Weights of a small GPT-style language model, trained from scratch on English Wikipedia: 15 layers.
MLP neurons of a small language model. Each row is named by its layer, matrix (down: output weights) and neuron, and shows model dimensions 0-127. Each number is 500 + 40 x the weight over its row's rms, rounded and kept within 0 to 999. Numbers have three digits each. A neuron's up and down rows have the sign that makes its largest values positive.
A block is one neuron, or neurons of one layer that tend to fire together. After each block is what it responds to, as a language model described it from the Wikipedia text at the highest values.

L8.down412:501426449467523443480502520437560503533531470439470419518426498464457475496512485524488496544440488398551503464446490541444482489469451544490526457463552479494472512549558573428524456430475442487503476480494497502509537526470472545464454413512441512458436480482506478522525488541472469466553521524485455529537529479485546568504530456453434598545442482553591525523452519488500527460530
L8.down562:497526417550522534488555554515505497546481426479562536553437452579481491525474558545555500461471447477491462504585505483608553499556577469472497522510472471428517545542497559478371499490532554518474443480503557522490538456544460543477481510511499478461536490535416415601475515422497484514526515553485543448570502506556521585478568478420524482493516517417421502489540578555460507523522
L8.down576:544518462532537536530544432575514399491505517471481578528449438454492518455526594482409534516474439480518502517507538522480536477447401525514435524509490503504499522529416518547570506433576471430531513483476545409581590503513559569490391465520425431464519444469527486462501590503510468493531492519528462466533516448537571428555520527513522503485552568464479589448512534444494544477490
L8.down683:434425396410540570564498504522525498505499505491537520494489592493457465480485498512539512534551574490458500510500564489505468513433456482458514505572566526460553473487496541501536485443520462518542486519541425524508454504542514512543561523476495478502486505536480526539475538506507522532542528549521480453494465510429484482530501494523498463507543515498514518531449525548537470548495
L8.down742:524502506512505436473517461526484549590490503569422490438525526451495517447536470464509504548462483446528473506568489514508493541538409543532473546439509494475506416477506552447573521494442492498475539538516474494467544471492471495499473530583467456516479483533515554537507478522490485521497480543582476494579526524546520521415473503442497530480497497539564570524498583494487503563431
L8.down778:484546461415428576573471505489478466505495456497494510511467562506468493489504497450542486487441414480413488520541470445522441481526407499512490421499522538459520575513528446469446541451575473505512522516494490452486442508556461476497541471497521526496491505507540549489487495564530481511486489517530518427455492573512504553471500501467567508492471385498513566533527507509485458480507
L8.down905:510488461459521520506440570505478492484521506502446478547489509479559448467454529446522573424465514431532546515522556519566475492508492556423475584506470527444482479489428569448503485454514452402380501571511595517533465515506538489467465465576493522456523459544513577511471471481540451531509503450452549443481463471538433479452416496529453452526559492474537457508547488536503529498497
L8.down933:489520462537571546491546469471562499489494577514532529521476417454516490584504586529473518500475500537429471527519504432475521469463526493559451477475497512496499517466581520517531580530474459465442557531495503515545536520509503459526539473459475561474541529516542513548495537503464478475516523462475470519483421552501418415515528565515506469492475480464532465522480503532436537489454
Possessive apostrophe and naming words. Mostly the apostrophe after a noun or name, as in club's, city's, Philip's. Also fires on naming words like as, called, named (known as, is called).

L11.down21:539506462471533572535526576518440448526496463515532545548465472507470546517486465482515465524574492507523494538525486491566499496562502566493436518486554483521527475517489454493521515517526541539462493509483515471572499492532487452439428500483511546509488488471495449482463541532464544483448508445452523484494474487594496555446514499526497514548529525466489551452450445460494491481523
L11.down610:516449480532514524504469475499541508498504569486457569515495495479394563456536478498488471422489432399506472489496503442486454489501480461538512430525480460519528534536539494456496499471486435472605499512526434526578476565493539604439510477602498463514538546481460515476516495497491524454489488529601540510503481503505500528481482477491472498550450540505505525512519486482494523460474
Verb completions in phrasal contexts. Endings or final pieces of verbs that often take a particle or object next, such as l-ure, dro-ve, push-ed, and the word part.

L8.down438:504532532582463525487510559443496497454476490510533467482500559414551565525533483530490513544480547481400501484523494506536552467495480526581471523576516463516526491563515524537582489485525490544519561467488489469537535495578469566494498567459487506483450506490495503456496446575513531514559485518541491523589511517489546452485475533495484521469535451527552448385480549465508539509576
L8.down487:556526481465572513518486464522437528517444531483544482483483522462563468442482502500518491441538512497485476473534465508485475518503493482505490494480536402626450510499464500509522486482435541380419486510519520550494453552502495488452495511503519496480408424445427509468517483539493484460488530482493502442494476540545526498469504466503495498444515427410470529531526424453517508548517
L8.down551:510483499408495499468524490546502477499571516530501491567518552556522521444473486532510532484454440575440535543510536499527525503444482448513498477544478521496516502477518470505480487497511528481463414485528536472459473486479534463445523536561489492506492485490530486483503517507552485517568580475410579487497508506476459554568505471498501510526443458487523535472541397498494484469529
L8.down629:490530465431471580442534457570453480600434531511430514512532478475426433532519464448490597444493468439515525523460503542511469472475548487473498455472485441525473500509493511541520392481450542441534522473465555474447560464479583462525498549540425499500544540524527491478507527494472516521492516475573480491526528559500446471523509523516527509532504465522494459545476539430498472427505
L8.down665:437489566465501508521534463438481473446461519481557500486466483446567458494511450472514460524527573521521482448497545493518486540470442523482508489501496514529510551511439523541562443532483463519524539527520511497533501573540524487516424450505461483523559499499491487460522475566436553486518572467537493437519383482503494511491419516509540470558459502471471434455447543493467463537460
L8.down730:495579524492407557509554496521484486468561467544425501498465466462517486529447545578465552501512539550473514463495505482488457502518430513455433578447503503567502509453470506481508503500488517518474481575492457478578513489482457484528561528407476461463484485566519457527504567515498507477514519550431566459575491522567503530501503497544540496487484524473510433505456555549539469508495
L8.down829:458503465549453532472477461482507474440488552530534484494487532503498507452500484486492542526520451441464577505501552453484472528571426505537494463549573466531523503536575539511476591446487535502477525449476491533550575515548460523578568468445405514492468509586532460474528533492457472491518487467527533439396524471423582476474524503530460463524570542469482458452456518584488498522506
L8.down957:499488470466503419498526506495472401501516579518495509525572519502485536478420493502436464450495526543461577430484499521536540485426504500514476555491467503441483501490495518466520461504458394497515476510482525485538450515510515490552476591560561500532508464494493495498490573558544518548538427442442579456491485477523453507551520489509453479515507510477507531520507492451496477516520
Verb stems and suffixes. Word pieces inside verbs and their derived forms, strongest on "er" in differ/difference/differing, also -ed in passives (caused by, supported by, known as).

L8.down59:498498533469568504581477430527598524460553504461479470476517529516470498532486476469508474412486536525538434464495452521474473513517432539501511466448458532526508455489454497465501466456492530500534544530482539497483474557553529519498524506502485499487530544473450483467473517535523450482520439506450548517482482560534464432473488541477499417532532497472505570457538496465521501478524
L8.down71:499558550492517567480511522516507453426540484385499486481506542492588487472485499450522519476539450489452474538515430534494529490505498563655469536549529553470551587588504441477485519427486476497412483478535511459539508515455535559508455486517502487535512496492502534420476445497455488487539501567466523445451503492499547468524482508541437573445507509512457451548428487464483578469486
L8.down160:505589520459489513498524523568520572561522484473544447522538513461523428500445482490482539500504502505467511496493565495507564531532478506552440636511425555559509505488550460466470517461499522425481472469515555483538467497561520472484481486554504495470576533468549519539522541589404492534553551492578467452527556524499583450511472505508462431516494457494455520472584526512594501529521
L8.down330:526456528500491527518469443584466498475515496517507502429556479438554560520491515442433566499522501574442455551493575505540479510474535542544558490561501454521478500568506448496503544494510507425525448573561458520472460471536521561546521631518494467501455555575469467469482506489480415537509450500513526522501505517459576413539596488497488474470474463494466477470492505422485469525522
L8.down424:478588531453512501508490564507534428488509518522499485499541547369499469531501419472494529506549503509488537481473462488536506466391498482501579496554458524516496484556492496523403462522586472456464580496527470482447438484505464565488490481489585488477539477429538424564508515540523566526456509520524402501457517472421517491467527548484518522503556507490516530550474542494519543445520
L8.down691:465568532533497502456510496451526495508515520461484431530508528503560449409529498528525502492611530460557511430547518456541471474484488462432425562493484535488487504600523494492560569438523488501437555519592456550519542485509516459562495562446552433481475436454449471438468585615525526506602556560509544527514486516550477480530458512514522531482490519569510437481520487524487583487500
L8.down699:444478531483492573497461513523511541584505530403514535436489429460524456550470505451560446484458530510556516508583548513517486469466435455539583509522494507481524519406454538574492502490486480547460485555520445535472515525470505438542528440587567476497445481421539518510477486457473527540553580516485527550522501518540512463517506500546514442521507519441546528479547443511495505546523
L8.down836:534566541461519486563617482534491514567502440538462521510482522453529531529582410447483505487527463511435533512556521464505527547512484496518447566443487540529587505399467498446527445527456476492490501504443449501468465514524472526521532423496457479499503524519488515485512502505476505491500484526480428475536443516549459465500509505451463525471470561530518522464513521502514580515512
Main verb completion. Fires on a clause's main verb, often its final word piece after the subject, such as brough-t, gi-ven, w-ent, take, took, made, consisted.

L11.down45:574498473490509486544508478540503476491483483533488473512530525528478534490503464533532427493496551468494467529457516471456501489425521515551444463476527507409575451468490493533433513524484448483542530470460563474541419522535451517483514545552500487515539610458466532494473454558485483569504524551520538504553488509490419528520494488468529517561505417517481561449498502504589524482512
L11.down420:559507536547542498549506453463544531415457506454480450485456536579493507522492497576565522537462490476514516433505585530422468542510525517542459551512453539455494427521467489526474501487537493486541499549494510429482500566535476493529534539555462563548529487503464521495470559544492449478485566467438538516476516465457518513486460499472484549476482402503505534499521549479525553508459
Proper name endings. Final subword pieces that complete multi-token proper names, mostly places, countries and sports clubs, e.g. Tel Aviv, Celtic, Chelsea, Mexico.

L6.down139:502473506480525565470485545501525547542414477515504485478444504455445498536476492552495553562502539503416462462495476445559474504491436532456585423519537510485511528480558435500527497475583498458457520552493451512521500450476550500557532515479469529523458481475535502414473504570516517598461519524562494559552499447476562488508518520465477484583527461540488382514433521473453529534486
L6.down264:449579540451528527487442460445488480519585486477462454532522533500452432593495492513502480458512532475472556500455470564483533520537461488514491452542443539465541517448542427572420501506487437474545582574502488491501472479461494508485489478490496481503492573543513519515525474518492494541523543517441470513583463487527451580492477465570465542565548500533469495566442515490518550471490
L6.down398:448484479456440455463517467539504515478521496569391503502546473546451560500450453491531578576500438439519511531526515511576380416601538489463501442531492516552534430456498460554477576499525557453570518481469440521468432496495444551495455462491473536533558496508482529387459514569541413529477538542586510550528532466540457479523457526436505480562508491531487519485459491578440511534479
L6.down890:413505501495458588482530568464475446517545505503568504461433511509538506517433529490562461530489483503446531467522514452558501462533505441512541504528430457496505478466506552515481470551472511447496509452537434475497411525500520499531512488518526458516514413473596461460469528537382514489499434535544477516527541470543488533453490455495462555542446523596538499476523544475511512521634
Place-name word endings. Final word-piece that completes a country, state or nationality name, such as Cze-ch, Massachusett-s, Louisian-a, New York.

L11.down320:452517559422487512496403504578459500476519531532474467476484555506402501479479492470515476525504477484498492437507462531486523496392466489442525540436546437572537469508468521557515529491458470568531479507504429451582529514500518528462446502566557466473577523465530488494518519458485484515583448549502440444547534561526494533537532448492560509527420448542499469505505587500440583468460
L11.down681:508483474573466497441470563506518454512526463521630468529493486487407576446478513508499552514440445486508517484515537478535499497546547479547537481480450449527493511452445510444471459459530493483501519475570548447502468482539446527541499611565438540502435541556435480443451478517546489533588443471483508501519416428534460498506463540513530544493584467512518627462494513498490535486487
Apostrophe after names. Apostrophes directly after a word, mostly possessive 's on names and nouns (Arkan's, state's) and contractions (don't, couldn't), occasionally an opening parenthesis before a birth date.

L6.down58:478454506498491474474556531511529510526438580470583465512549510508518570463491508569509476537522499485434516482543506435424463544501543500525482557549477469449495450531570506538472598468444483514486505451569476531546452453463503498524442449506460538491470449577519345410450461485509506527445492528445533455574494518497477491507494445460547480492546438538502509564460544443512515504508
L6.down466:462503556490444504503557502532517505502546541571603503504498481447468565539449539500531454540473553454510518497431544501497550459597515508430533544440447485575512542493533491539551533514487505467531508506430499568465497463551555451534488496438538504493468484466550526475566522511513442528439509513552503367527530400476550562541516468457527555499438542518492495573385473501507496524476
L6.down831:530472422529522495507452544524526529416489520528517527514486434385485431454448488492463546537453545451505468487541490454494473482495587567496418486526441565529496441591546548573429421404552434470511492460483509460466462512525564535578509483536453537446494441555513482515488419492471546494540497556559525464493468514422467441448434482526483420559530479552574434553464506521456530469576
L6.down839:530499541517485561479509533517430546503517470512538455494463499494527481477516496535494528472527561557508537496484537482414539494468499498506504471499442508479440545556481528528418496533489466550544510501355487552402513572497566485535475495562472527511528560559458462504494422521457537497464505514512532536574518508515506444508498523531495421443502451454541567549517436511508455598497
Word-completing pieces, family nouns. Final word pieces that finish a word split into fragments, mostly family and person nouns like daugh-ter, parent-s, husb-and and chil-d, plus others such as corrup-tion.

L6.down89:480506564490491484481481516501480545468515481508503497489507462472525427536556513465463497545493520526482488441477584538507472568468528459465448487541491467433517542508591449479528487488460515400544488544536497461512548456503548474465505521560410477507388541544567475448494519527526518548500517494592453544484526465502438478469495533524544491516575480420522441548507546504543492516466
L6.down178:478550459509541525453488450424471524402532471548532487512498508523438511508529471490464531500484478531504594493538486516496434467499500468587484577530541466532590500462439413460504530548519533513503504515509515483426528500486422481518505490426487563558486490515508538516515544486484512552393475489505459521508457526454507537505501462502560515565481553442562495481504541507579438407511
L6.down871:516502529559532464497468496436512540582513523548434517435472444492507475536483550486534507514528491537527534522486526430503532558501490410525503485442539494477520505472529494545456401534453485474524438486525482523549576527475538574475539412532436506480553559500449413399492506542526511553522514504502564476544558519553477422527486442556494560531443466557480505462460480531446477532436
L6.down938:516502563526577448510551510520555535525490486546540499547462480532445469474506463514409535476489491513476605533539515475529578482490397501438502521567467523418499572467523479513548443421549540522433504519573531508508460515545493537500488519492588539496467542498529552448420511556440476477513512504402491522481520498513520514420486501461499553488483536534475559528509559456505527482470
Word-completing fragments, mostly months. Fires on the piece that completes a split word, most strongly month names in dates (Ju-ly, Augu-st, Octo-ber), also Bor-n and also known.

L6.down667:532431476454535488472506521627513536582535529558477534504398512464478521530396438494539535550447475500495482521541534499496561514497449479497467585417449501459551448514492407576497573495456511492562517474525489499508540582532505535452476504476523565474540480501490534473466460519495452471511498460467506511492509497516479468507560505449493489513465473496441478489524563484483421515504
L6.down677:571548490487511451518405507507520463519521472505550500474460513544572482522458471506572516585434506511536519539540530537528512521493543501450412539552454500540521486504496503532537521503507491500496428550482486453541477498505466460532508558448482463540515468556489582498466451558496461493461501556552458525480490533505550464498441481473485489503566458465467432529548562469479516547546
L6.down699:459528539508549542508482507550456527515523473458470472541529576478473498471507518401528541520536574473534537548478472559488500492494457529607444528434548513497509513436490490521489505467505488458437437549542476549510551542522455500478488509447465462568565497539563563560472489525453620557514502515484580525426474460529485424541536616558519532494483452484489505538466481494498535484533
L6.down927:477503508480562476434473492428432483517547481521524516507524436526515509501512422463480513513465492488533514439452513465480543523392486464488485468482484475507552457500495425509546501550442485466477585497470500469425500503539490576393475481538480430387505502461527471521475459544477523436528518498508448485518504500459485533557434499489535483486480479466503586546461521478494506493502
Split-word final pieces. Closing subword pieces that finish a word split across tokens, mostly verb and adverb endings: earn-ed (strongest), to-o, short-ly, gradu-ating, enh-ance.

L8.down62:487504491490465472569475519450482526571488512458446494500571517513521507585435510480496526468502418448474541434468470497495425508495495448501478530483435523491487516495546418521486481454456448365536553464480460468554507577533463499540485519460476464512500527484420465487503557493495548473512490530503503538493534504523496490489517502462459504506539434449563462563545462457554434530459
L8.down88:488542520460492532495482571444477568532499447484504497488500511457571483491483444532543470401530501500476533499524410456466481469491545562473500538519478516477550478499469503507605500538520533520535456577437481452492504481502485497515462495506514481556496500534419450503444441505548480472445486514531607524483472548557488485438504498605528503547452583497535487470496498487519505522475
L8.down126:464480506497558472518491452487462483487565552471445506440512532523491562514430479539468499511515543503542481531509492469525481519492484510421451531502449559514497485534485566555596523473494446556524456495419507449485453510527446499522476524446486527519417503523417453459503427483477533508479529551517555490464497518494548463522490445472525461445533570494427507531493527461540400544379
L8.down169:489554471521537506550469510533512542464543461497484583586500531497465512493447415491484556456505543456471570493495484442437490527514547494425455540512468559459432513504478498512544498446520437445560475470478500476503493492488484479502545529559446480533495488559485501458520540529538468541551515484482554565508544460461522466517522410491506533499524483521549448443503501520479550581497
L8.down187:467536509504485542506599415428512427565442475443529496442433514486489413467515446520467469484518465503471428495530543450522450469521502494478435537513502376505561456523471553482536518490510517506529566529512491415394509493463541539482566525473481535473444494522479492526544504521544473494492508460530572443482512464529474525520482516553588479506524498509505481505450468477495463505505
L8.down198:505458455467458512553523551477517477580485485512487483613467483529497492506489533435539538500499524528426476512477519505447471469513490459487455560502491521514532450498469534476463444487508520455481410508513420474488562423483479428512527474514458445487499540505480515521457474619495473531511507497581401535514470454521476469475510510512530511463450451563488544532495554550529569440500
L8.down317:544471514515382548435514528537480471516485485505525508561520453491485517474503480629498469464437492471484533439502476436535537488494451526517525439515531566460510530501579548525474492521494543553496472453518543547573543496532518542517462500495528548502448428510455486527442584497545569518510530497607513482544517510438449484563470475480512535577480539517568436492452479429493445499531
L8.down890:582494508476538470500512498535453541544476479477483492454517445473434528519448532506522479586482583514548573418522503493513523477485528445485484557471483492446485500578526470562478453466463455508474461523410451469517525506502536501516511507464529487518476495481452505536384445514423540472432557548485530509511535548484535466457438448478562470491498452515501517522439525442531471454473
Word-completing final pieces. Final subword pieces that complete a word split into fragments, especially in violence or war contexts, such as assa-ult, assassin-ation, and wo-man.

L6.down281:555486448497492475517439519502460453534487470497521503495537508508440473512431578551506496543488491460516517450573533454510507465560596511535478378492419506478429480538530520479521499553540519479482521416483408501441485477507498501531481503552481426488521557470531580459536524513530446465511561520556450516449456501469499441509495482496496542514512512440566561505537519493550380521530
L6.down401:539470604512521550470498501436511549525481454508548531470536544500475517465483541528539539453490542470523473530527552526574416444454505480511582518532414524475559445428453443485445464451484536541516557508452486521540536516420565438456442461521494455512471521532487477525457557521546479502489492567494491423486491498456538508515493479483419465451482471473496514497533518456529534456522
L6.down816:502411585533501524528501468485558584455483460436501569527491455474431464496524559451564489537468494499392482447538523547491452487474468491547530519574457472508514611525512445428488487471472469443498504520515502544499503461464437460521504480463517499470507514490506440468504485482495484545506515546473462522517479476534457479501498489486554482484487552444497418503522478492560499525550
L6.down857:452462509433498475476510507546476550458568502528466470482478517483514522507492500528481423436479515498449521459515505437487513487472488477507499499568502475536518560469513510501534492491445466544518483556470435419535499482531511450467502521498498425495488443513508408416532498541461485461426542529480479520470567445531550496490448465409534478557483490508461523483452470558605513418450
Mid-word name fragments. Middle word-piece tokens inside words split into several pieces, especially Arabic and Persian names (Muhamma-d, Jama-at, Al-ad-in), also common words (alre-ad-y, sh-ut-ters).

L8.down87:587487481540542477478474528385465389460552524475564502497571573481480476486527557469520535482477482547475450421451495480459412491539520416492519499484539502488584406509467519546537530486531478534564441547502525528456479535520516501450442456545514450505508520494539462487514454510514468522528478545477468469432490461536547458555404459547482486534468493503501571456535485604522444518521
L8.down202:515561522445489555488537533543472452540513558539470488478504484543478457558423501557542591495519559585484534520536456507521506481576563535476519498512593477455552445455507476439523540484522455518470529488540528587544453497487530485506441404585548535513526551481493477538470532561499506492500527513462515520451535497503522471472555506563481473496482474507586498467551498615493419508503
L8.down300:497501545466497534421545450422475519508457517424542486503487530526524484557513531576506522475480489535540519466472432496538513507503581487488569446527473478533494462445572508470442503494484485447510478542469521561450483501505528461493516537544510488475533500492492475531387461533504500486503591492531545486545534482495626490491551535466563495445449538539510430416520516499472453491500
L8.down608:535463527519506512472580568479474524489447438481485471527511499505447535489458455469560532517494480498572525449494439457522510542607488501477536490512491492539596471472531428520497514558509498443563459516438551530466459547505483532549473437485492481448611507422520495486502518522407466439551500491469494517460498485462533493538514519470503501489531489519484437481532522545490430565465
L8.down622:530416492509544525515477517492461585465509482503480460561514497585505500473510480487549568494475530540528494549513442467456510537493519493508468468490464560514501490553531562550450506462503514517517492476531512491517483484465474491523529533591504533431470528492452471560518459509559502535604523532453542556498489515416502513561506460485481465483466519567486484468436485522485450500540
L8.down758:517487517474564560408523599483437439480576451505506490530444523492519522494479496477442478510416552468458525494536552547474497493456508518498527497395511405575479524431574492489496521483455509514515486553564531502488476522477496530562460560435503547475454504527511554468521525591463490505495581477483515489541544520473515596463511539470416520495456463488448532448454551490507461553428
L8.down953:521523479448507554534521531536400472515482465515515526555460490544480476499499510503495483433489555546440511463533527397542483409591531483512439460459509539545470572452582465502457499528526494473540437535424476534500460530490506464495542494533536525521545526502490492481601595502499504559467484494456507545519429475516506496421471549454509515501475449552509543399530519505491492472493
L8.down1003:520496540497444502568506532483576462591484501551442460470511528555508546507503493454496495484463511523436541490488480461512463529525551467476528451574533527486525406409501511504472510465560501500563548507507468459520522457423572531489535521531504496507541479429529480493475483482523464500535457532516470533502516559458431551459612471539486484461470476504477466547557537584474501489495
Place-name final pieces. Last word piece that finishes a city, state or sports-club name (Missour-i, Chica-go, Hous-ton, Cel-tic), also "College" and "high school" in biographies.

L11.down299:508399537480497456436523474489503470508525474445436602447446522565467502564490435436509534575474463452590474505514617432530410584511512519462489545508494506536423529435516585544415476471457480487417446480514556524468497482433524457482567503453498499460504485471561449493545505509433482510470494520487509475488463447549453494425513531493548521579522549512478421422505459530562472506633
L11.down559:535468513537595510553577479516506561501580472456474532481544510528432566545546562471580538485496473477516478494523623480547540475518473468568480449525484556575536549515510536514453469487413503518468514495511492511487578526510521481519543490472546538423490460540566470490504483501501484481519485553474544429472534439540476501541421491495542545531535507496533452511452508430529442574523
Mid-word name fragments. Middle subword pieces inside multi-token personal names, mostly Indian (cast lists, singer credits), such as Rande-ep, Anur-ad-ha, Makar-and, Raghav-end-ra.

L11.down728:478485430456531537540523542440514490487559575538507477533534508438482497523535493454437479524534548441511461482486480500453444542525504494489476514515516416502499511463507542497500429506480473520524509508524587463559444480474497573475523495485492556533507439476457448582426498539526495504552497511438512468443479560494446585509505506577521527513479500488482449469482467473525522518587
L11.down813:530481471469443492540445450533477463501512515505499509594552505556448456459490511517505462548453511513492499445474479579532503468536471473473479545531549479562484486497480515568460535489462448464571477471485480398526449453526506580483530444436509466510530439542465446486518453511511504477480478472516506472548471498467526495530502487494473531542535455456479465471452437492481471556547
Abstract noun completions. Final piece of abstract nouns, often an -ity/-tion/-ence suffix, frequently after his/its/a, such as success, career, sever-ity, prote-ction, grow-th.

L6.down94:458532501469543528535558444562488543548503514498532444587498452579534464450427440499569506504469469462531525505472457525523494526480549494522502520526542420560474541524488531568477518467540482531441537505526512489536527480512514472488432514413557521441430520441422489466460580481552482428467483521470510503493532488454461490533446500474549501463564528418525561553539470521487457471518
L6.down943:489482414470493440537459505418543528501447480490513489554448534496477497455523552527486557523489508464529468466510486519499566459499530501474487508549459515478433538519496514414494518479487459469475522511465484484545515437514461509566461533526512490451478502484432506482519494406533441516438522521454504463489525507480530432447555472553494540490465476454538573476551499492481537500568
L6.down951:426515488575477560470490500461510541522545500496534567508505504508489506510444483469532606492468500491530444571537473477460522514436535523532550532500507530511504458407537473471413506601441540482446484464455486540463517461567533536448480469512447576529491531514559511496435512511537547537463500552540474454606493515478515422523473476528443445503493534482508455471481512537470551568479
L6.down983:467418423455429477472511555454498507558528464465499491455475488573481481472492482510514465482439420474401473510418500476467532539449552494521519490473452569465367524533574521485541460426473456489458547535490485431503520448477522556409523475452524474522491526512565531446427558557560533491510503511470468451515494540451529521531532573488426478507528478591560524482543506505465509528502
Apostrophes inside words. Apostrophes and word-internal pieces mid-word, strongest on the apostrophe in contractions like didn't, don't, couldn't, also possessives (Women's) and splits (Mis-s-ile).

L11.down476:487458499476539543558438478481478549510499479532577496573551491518521485539482371512495525500496487547471468505500530523496494600549418492487459473527536396513522448472490503523492493515485418519566502480470490394551429570531471429542538523471480581498496520462512500479441507558493519496498549480499477546458497529528527496448489496495555485554497411438578473491511540501548523535545
L11.down1022:503488529554512456457487447524494509526512488531561428490499516442514432517532509456560533489548510479485530458560522555518486489527503591454528511483527526499591499434447513563506480467539414460531490516476480486585532480484483502484588484469518475382505536487498503536505503511493527546505449491545603534473534477507482485501483535423543497519590473467495485428522491483554449472555
Predicate word endings. Word-final or mid-word pieces completing a predicate adjective or participle after is/was, such as Defici-ent, unpalat-able, intend-ed, located.

L8.down46:487521581566532526502466457486518493443458515535447508488435536468529537472515526544423564513542434475505480540463521491467464558452475474472565454546451503491543476500452509482429499524477521507482512493470497489416463532489515548523513442462481426495483447508487490475513555505477483545494528487518568588442512469462462605470584472507572496513528515486467521440529462481519482517502
L8.down614:525501517494515529512462485525527461508472593505431536550530486474523533459488608480471417487448538489515497565522514565551477498578434509457505549567509533602482456508486472462515460536470514624480489522506444414578456479542498416474507450510495506558531487515459512469457430546489533512496489504442479472536479468436494527460527507499505492547523568413544561522448571530486497525484
L8.down615:574485521486525482519530479389498535519557485535479494474482534415556485465506483452537383543507517470451513466494553503418493507439463499544486496501429504454499517447505502433499518581456432540505529543534525508557520480568536464454487470428470445514557519550542465579585608487489488499459556461480502504542529485466470467521498559514485526437440464490454497555550527443524543485504
L8.down726:530485587439498523512491573539489446484431551523476482486461508501448511487503469562494547534492467524447433497528474586552522462412529448473488539504489656532487531532492493535532504505447444488430538470458539461502517499523435503509495472460442549427507431545539551500487480481538452443505563534433538549490579473487484454514482470481468487514523532482559533495449557495538528418536
L8.down751:561518453541474505587554441481557474469481519493488498474431516555487447400475467496446443500461570504502488493544564467498455499490444494440475521463462489539439536547464399471562497511536525504490517458489411484505489487514500487552546494464529510460449558529421548455538536474430475472436514537512544499507441524527541621559511521459546531492504504461476480485590476553463566411520
L8.down752:509461477485539540431559408485542470481474471527372423499504449488460439506504493533447486461467484480501522514493400541512479463439519490570535449511452491465461544476529490542455508502535496464477521529510478515476454486530521516527457522505456580484411527515473490556470531537485460475451452484517510517554517483534500564506494545559569500528508440458487392446506566506506519432476
L8.down808:506504484485571466536521496450565532508499477515579547542457434489522559441527478533562514518489468533505480556505449433467497545490457531515469555524490478482442514496532592481536407497561480485464506584471505501515469441462450461537476503585445469447523456488486554467421459521492428545511490471404463489474545466501509538446558506474528510489478490522506450528499456504478412552513
L8.down891:500458586473481464447478545457496468530520455477453552500475540460511506508545530506465578589469569533541563452575527453496523504530542454448553500522459547529533488499469436483420493520513480560492504547534508544510457483480533511524570469423482536500514547456513397515519491551472534502467506489477486459491556521553415470480489508482488553565497592486531442489514498534565500512548
Mid-word subword fragments. Short word-piece fragments inside split words, especially South Asian or African names, such as Chandra-k-ant, Prab-ha-kar, Abub-ak-ar, rear-n-ak-ed.

L11.down54:510414575503564442481601555493517562490550423531536484514504530462579520509535505467508526458563456489541516470485517454491498494529462482529483505561519486542495535533471426531506439539496459592474519430457456470561522478531536523512468470481485505523498563504408491463488442522466502526536505450518511525511510484506544536497469498549431497481487522592552549473563486486551484521482
L11.down326:535512453561472479557510463453520451497525536442537543576503514411452483473486410510482482535501431485546457477472505531507430476508504501501522503501485549463548519512541620518516536503427531499447561480502538469433522617499519470546503511481491469442501541535586445441519467553544444426544537457515481502504448516496523555483618485489494441542432500470426505451395457490488492512543
Subject-predicate copula verbs. Forms of be (is, was, are, were, been) right after a sentence's subject noun or name, as in "Ozone is a", "Bloomer was appointed"; also stray "Sh"/"sh" word starts.

L8.down66:549498505473562515491459508487459548467516448563462477512452534459523524506551413540445536492454549463484428521520520445490438474514457518462467492531558523559492519459551508460461553491450469504602512521526480537551454553524495509483461475447438494475507514507539498544560460470460499536540508480510520472473481540525441474514524434558396500549498530574491453517500490512512475454488
L8.down159:509526524530490497489541478510527523491526453466547488456541532506520455500497502462478454543477527522450484499535523494472490527554452531544521506507522525572566486513517560538553483472456429462490567434481464483416442510481532544530459513556525520433481492523532506476487437544440514400503468519567484541450523393533514478554564577444570434478428583538482530481483477522519500562524
L8.down165:541512440585543540508507446476430520529477496512509535442564426506499431574485416529477534497451492561477563511543504490523519506536518492470454471549525551492422520483530513470498557471498546501461500540578491554525536497530501453532508519488488523536478499458526508505558481488524446511494450475548566476495462451510418454451522516551514545481582429469473455450467496464472510513557
L8.down345:549526569448430469478489520469451482516465534461475505430435491486434470474539499436498489523513502508551521419509518466531433507466523553522499513488571429501505502548458542539589429514512475551504503515516533511539468542484513517508496543477499485450470452559508513491405488594509520452521529443490520469485545419525543498492530515534502510441547503487434490540528569489606469494431
L8.down398:505462550475510528476508532474506528495502517574528467520509473420473500466486466439479522496492441496507506490499556536479489543484452422587516520510431470536492480424389423411569514522515505467557527495528531517543424514530494602488560600488520531456469505530486501528453532511534465475524461500496508447527500561552509470556517481548557524457450566498447500551531518535460461579466
L8.down583:536530446441552454579499464473541457495501509452470463528521537484462481517588456486479562457471450541559505440423512547475455516464592434486519479510497495513605547541479466498571502545474490485485585540504515445481542481522506539466521499557492493416537480578496559525497455605467443416504535475465515434515464492485420482498515432492497528514538524544492512520488505541451458548504
L8.down770:538534528551486506581526549549558564533496430514431480541474463504506559502471443501498509493547468490450472443497511467464489530548492543526498515455510576480477461485537493418515532457594510444517511449582474558532458487496496502573414527422479472481531481501546490499496437473397480449509471533481516548460520524507506495459504554425511540504554462550456497530390504532481513441504
L8.down985:522502486445523423485501524455556576500574462521507467539480548472483515539475495548487522475536562531554550530502549473483507533469502547495529464513537446458460503533445541473479442493517504505539489568393532525433499552579554546499578497510538493517499450506501532524490512644473438449561482479488534446413502509448431406475395497520560538495456521509511489500525530507453595500458
Linking verbs after subjects. Fires on copulas and linking words right after a subject, mostly is/was/be, as in "(1947–2010) was a", "Jonas is currently"; also "came into", and empty table cells after "hold" rows in election results.